Weights of a small GPT-style language model, trained from scratch on English Wikipedia.
Architecture: rotary positions, untied embeddings, normalized queries and keys.
Training: a variant of Adam for these matrices, 484M tokens, 7387 steps.
MLP neurons of a small language model. Each row is named by its layer, matrix (gate and up: input weights) and neuron, and shows model dimensions 16-143. Each number is 500 + 50 x the weight over its row's rms, rounded and kept within 0 to 999. Numbers have three digits each. A neuron's up and down rows have the sign that makes its largest values positive.
After each neuron's rows, "fires in" lists the words (lower case) most often at its 100 highest values on Wikipedia text that the model never trained on.

L7.gate245:461517523554426589494472491551542564493455506469517600496432498484464464499516437515476535492554525466527467418432537482539435531502501503422448553592445433413553464496494411524485512646522383516429355478521478435469398523511483570503591521447448495535495476421508568585495471556496486454552519536429498510577515520543430540493476562472463451562493490566537426515527508423429546453558
L7.up245:513511594480495509472482511466414480614509503516494535488473402483468433531437581465482487361480538417456544480457488541579542544511488491479496506597537477514417549458478423464514476508484470533494586495431505532435491484599457533432530558425445518532477531428500507573482520531518534503565409483470402473568526482540493497475490520517559634617379451513493479536498519520495447544602
fires in: "and", "while", "simulator", "as", "or", "rīga"

L5.gate221:458502561426467454449594617506507614503459465471425501521488477467467465467575410506513525570498438432500437495371482481480436492493532530576471567619474592475573493589457545566529542506517393559458513564548594556469498387483472545538492474484453552539515433544496488437570487432449439455435530562457500471627418485541466538531504481481537438499528436502533489545497520516488469566436
L5.up221:428536542483525489439477539482618454439503561518448507495565510481418463462528465481499515480458527534475533478493574487503502563564548577591546547558487540463609534479482579577552465478514453572573546469438568526468437487531551527566523459472504614551438521523480562420493462396521532374464435595499408419559485429502498481518481493518426521474504457452505519473544393572471468529505
fires in: "a", "la", "megalodon", "best"

L5.gate159:493427529452477528447492483457547550476590448440498501511675478547441492470425518497487469526537524455517481512449543462490463507503485453562465449528626585481461440491440498461488543481582521552505487513507390520534444508509513618493474542483518546483503502397526507486485374551411464561505503471473543502521592480404519491562470539484376485559417389498500570459494480467527525480514
L5.up159:453425474437538491450496519554478521496538505465544507497552487528472458545422443513360472514533456436531483511493515404468385445432522451440386492482545546519599485495436521507487549520519503501490437447470410511528386570498563607514522604453540514515525493572485505508505438405508483432504474568504490514493590544451524472530493511515483504529420384592543449514488480636549462456532
fires in: "from", "and", "presley", "sold", "inc"

L7.gate202:559489537500442509449548551475476474435428518549559497489520468542459411453514550388511424532464470372452536561447456426535511519554530491496523555506428524525630409493458500535619503447535412509562449567385454505529549491484430427518440528524495552532470500408498492467448503482516457517481525548449424505484477537501532438443554471547525477584422496557490465501491538540524452530551
L7.up202:510524536510456417552520490494489505443595478465483459474416439435485530514553467383499500455515585521541505488452508479535468483488425489402418560511483632467476462522461514485489454536402446544486461438552512444451515456481512464505409564504478512449476472523438461469551501457485499481490444567452456475618512612396556484490432540514441504497515475506532512497533458637428587522434
fires in: "united", "world", "league"

L7.gate111:554469495516507546497497484538502458522434480536570527461501524506495551545514475599533491509528532451471582585475526516522465518584543457553543484518504489586467417558509443474523440429555561489465561508535491498482506588557515459500512471550456522350462464461556437477565465493404444451602485545520551551587550440518577477516516621565467458457405483505468545493576471534426549580429
L7.up111:624497458481551518449473578448578506504464441456479505502516497485514540432455507498448426510520460515395601478523558429572481511569592526442507495506507482463490497495605493539551566529577444487563520523512521410479565509486424534532424441534541461459444535479512554460529526461538464512482408500429397487522417392494414522505409528513558514469347468442404454577496507413434465497474
fires in: "s", "who", "education", "degree", "2", "state"

L3.gate197:559529438475440509509526525607472479422574559441525507526524466393484495478529465436506487559480466406505504593511499519566432446474540464508475556517485540524444505503528495511542532548515437550465386570546439564542413523671520456574514507540447508534462440547478480534499521521554467436572482544467479548478575602540470498450561475518474496492491472518490386479493416441569539443449
L3.up197:472512526544423518467448575535516502443489452506510436451452440517509488555478459495459528484522429540486522458602533471451519576571489498584504488557500427502493526472552445450499424391515541412462607463520514494448526639563550523530502404491554415473476490525465519478515505527473579478461431512500403355448472546465543438422568522517603503457409484485528468413530597538543492551584
fires in: "after", "when", "following", "such", "despite"

L5.gate5:451467499555591482395508570527577522497480452406510501505501476462500505512519394498487437514611499515425605532422405498600482436564534500503452492475453489469458434501408530488458553480515396549509470523533533625536517483537457536482612467518524507470493459479529497496538374478544452478425610531444449479565487526513522548460514461492514519410492445415541469520420546445492421483404
L5.up5:530563564534440510451476458395379575489467517577424548471512430448480520525435459592584552523458520458578452439475614534453437577476489567508547482521499533559497512483486499416566544463618493511533484481417519503506584480467515447491521446453485513552469495551412546546487572522433538470541599522523446458532406507548472510491437543413467557591487469435557516499488428508503458459464
fires in: "an"

L6.gate235:487549521498509530509517585471610475509518497492606437507490508377540411490551463580553424485552446506559505520457510585549516505459555455461415622487523478435552508549548532479508574431494487463459399529462520450665495505598500464492505497413464554434487460540446468398510569525461520514474457478503466507555528525524519496467352544525536439457474449427465467465520481562596571492513
L6.up235:421518447463442523544488500455601520463421518486527551573500489469532435577528505551586502542482518440552546522604436510477526509556559501499402422519559481495490548543579489436589458530492414477580472582568453550499503594531439535631491524445505567452430515592484481438552540528517467547419473463509561440475569512585512484533465546472449499507464523574505457536542533524467597436499
fires in: "of", "4", "s", "doctoral", "2"

L7.gate145:603509465507431514535473535535641529537499395471481503481531442464388466467519472494453441465527494487502477517517592592612491493432514517585522452566544485556456471499487489560421510426461512519422460450453538547479418432590422553482452447454485517497572422448574535563584503481546450486520416383552453557571467481559510460482484493527465493465537547397481595513398471470475497459467
L7.up145:485490546519460495458569515568558457509524421546433542562511513436446516530515505508507461582482443451533451590450476526491526490589477375476457442442621420518478463522474445539492455335495593479639491552516472479509440461571515524526497479479477462467564489439441464549494494471446493531450458476478494483490489505494438454475535443580492442463515532392610488540521463501500461409437
fires in: "a", "is", "by", "an", "was"